Weights of a small GPT-style language model, trained from scratch on English Wikipedia.
Architecture: RMSNorm before each block, untied embeddings.
Training: 1233M tokens, 4704 steps.
MLP neurons of a small language model. Each row is named by its layer, matrix (up: input weights) and neuron, and shows model dimensions 16-79. Each number is 200 + 40 x the weight over its row's rms, rounded and kept within 0 to 999.
After each neuron's rows, "fires on" lists the tokens most often at its 100 highest values on Wikipedia text that the model never trained on. A number after a token or word is its count.

L2.up636,251,166,196,84,175,153,250,208,146,213,107,267,227,246,176,251,274,176,191,182,182,176,196,153,203,167,202,234,202,244,284,179,216,198,213,268,178,172,149,235,255,214,253,189,217,168,184,276,149,183,163,206,145,217,186,179,193,280,225,191,177,244,206,159
fires on: " |" 59, " National" 5

L2.up2044,212,231,207,214,190,203,228,137,248,163,210,215,263,186,216,200,150,185,200,176,258,227,188,249,224,206,220,193,254,183,216,168,210,147,209,209,181,194,198,173,217,168,168,175,269,235,266,183,144,152,175,236,222,198,195,259,141,180,209,181,194,196,204,142
fires on: " ==" 31, "==History==" 14, "ars" 7

L3.up340,270,154,156,139,197,197,249,234,264,170,112,273,253,222,213,173,244,150,187,214,201,194,231,207,201,153,151,305,208,165,117,195,206,235,220,217,202,189,187,235,179,169,150,202,230,213,202,180,255,189,222,202,205,194,158,189,207,261,206,168,179,140,209,200
fires on: " |" 89

L3.up1116,223,229,184,167,250,239,137,161,179,196,257,220,164,203,205,215,243,229,228,152,181,290,266,196,220,223,253,201,236,231,185,253,193,225,144,179,139,208,245,187,225,212,275,172,260,224,200,192,211,196,185,204,221,199,251,170,165,288,239,273,155,192,211,179
fires on: " also" 28, "==" 23, "====" 6, " of" 5, " that" 5

L3.up917,167,171,192,239,245,166,206,150,187,170,273,158,237,208,193,180,160,186,217,159,193,217,186,294,134,115,249,223,254,185,98,219,119,195,131,186,180,180,268,135,233,199,248,217,224,213,120,191,225,142,184,55,200,154,135,204,183,257,200,181,155,240,176,242
fires on: "-" 26, "|" 14, "\n" 7, " question" 6, " Pts" 5, " Chinese:" 5

L2.up941,162,166,208,176,280,161,206,271,194,175,180,201,171,196,263,217,213,196,153,238,222,156,197,205,210,237,225,184,236,141,143,168,232,123,153,199,195,224,215,141,198,208,206,241,209,125,226,193,179,174,174,151,212,266,255,201,184,228,240,288,222,223,198,222
fires on: "\n" 63, "|" 6

L2.up42,206,165,208,167,177,142,125,158,205,233,221,244,153,161,210,253,201,188,179,194,134,191,201,180,201,213,258,166,155,267,180,121,143,262,236,93,250,206,192,159,117,149,152,203,181,270,182,222,221,217,178,242,186,181,246,272,135,263,207,233,225,237,209,161
fires on: "==" 55, "s==" 6, " ==" 6

L3.up939,138,197,182,161,240,202,184,212,228,241,221,262,159,210,213,150,175,190,212,199,224,154,187,209,166,239,186,190,219,220,223,202,125,228,186,188,187,263,189,247,266,167,203,237,257,229,150,236,225,220,158,182,206,113,276,225,131,263,188,228,219,162,228,224
fires on: " |" 56, " 1" 8, " to" 7, " of" 6, " 0" 5, " from" 4

L3.up440,184,191,199,252,191,215,206,283,251,300,276,187,175,235,226,151,215,183,192,161,160,240,159,187,199,241,210,264,193,151,297,169,216,215,187,157,205,228,211,123,211,259,218,163,162,171,143,206,231,259,183,226,161,137,236,184,144,195,162,254,177,217,227,232
fires on: "|" 38, " |" 11, " He" 5, " football" 4, " play" 4

L2.up1225,203,197,230,178,119,249,208,212,197,227,98,152,102,195,169,176,259,259,242,221,179,241,175,127,248,218,183,219,232,152,241,172,226,214,172,175,116,168,220,196,290,224,159,181,241,243,220,194,223,218,97,246,125,183,179,144,139,154,174,195,163,202,182,259
fires on: "\n" 60, " |" 16

L3.up26,179,207,301,254,175,144,164,83,254,214,210,245,154,129,233,206,185,250,87,245,264,144,192,221,225,196,205,241,230,231,256,204,169,178,235,159,136,227,257,221,164,193,273,231,269,214,214,173,205,236,199,242,289,203,175,240,188,153,136,159,220,260,141,233
fires on: "===" 20, "==" 15, " ==" 11, " ===" 11, "s===" 5

L3.up501,177,182,293,165,173,173,165,160,167,191,281,188,214,205,196,146,265,172,253,142,205,199,219,258,210,176,206,181,257,251,194,174,148,263,183,169,258,195,251,203,168,214,130,256,127,207,168,250,228,203,187,173,192,234,202,180,120,227,140,170,184,199,181,209
fires on: "." 27, ")." 11, "\"." 7, "s." 4, ".\"" 4

L3.up2100,248,221,173,214,209,222,169,287,164,188,117,240,172,231,200,248,197,175,269,213,238,182,196,180,233,186,230,214,241,184,202,247,247,226,172,134,168,263,204,166,232,166,307,243,232,172,273,145,171,191,205,180,130,196,213,209,199,214,138,107,234,276,210,221
fires on: " medal" 18, " FW" 12, " Website:" 7, " ±%" 6, " dash" 5, " UTC" 5

L2.up2217,147,198,204,165,271,239,198,160,158,119,203,233,184,317,165,257,251,251,201,158,187,162,272,85,204,189,140,166,224,237,184,200,179,216,171,199,221,144,210,206,187,219,247,270,140,211,256,159,170,256,250,184,215,223,200,207,193,138,245,233,209,271,223,255
fires on: " medal" 38, " Released:" 8, " lyric" 4

L3.up1220,221,116,163,136,136,216,182,197,246,177,213,199,177,176,173,180,207,121,198,163,235,180,226,155,197,219,166,226,199,251,260,264,89,186,192,152,238,181,170,177,171,182,241,230,213,150,226,298,192,190,232,199,167,231,230,186,189,163,190,179,218,194,248,218
fires on: " |" 71, " Loss" 8

L2.up2020,211,194,189,187,215,261,101,191,101,244,200,221,173,181,276,235,152,188,216,173,227,174,219,230,211,263,265,167,184,162,194,254,221,283,295,205,210,215,156,170,184,206,170,197,205,226,218,214,266,125,255,246,258,206,165,152,196,213,147,176,149,136,227,158
fires on: "le" 25, "v" 19, "ph" 5, "cl" 4

L2.up2091,180,137,255,215,184,232,180,177,176,209,198,212,238,138,218,172,267,199,271,224,214,295,189,201,167,197,253,202,181,231,177,114,144,252,145,205,244,122,205,174,123,214,90,203,220,188,184,221,192,179,230,218,264,160,154,236,187,304,188,187,175,200,170,246
fires on: "\n" 45, " ==" 11, "ity." 4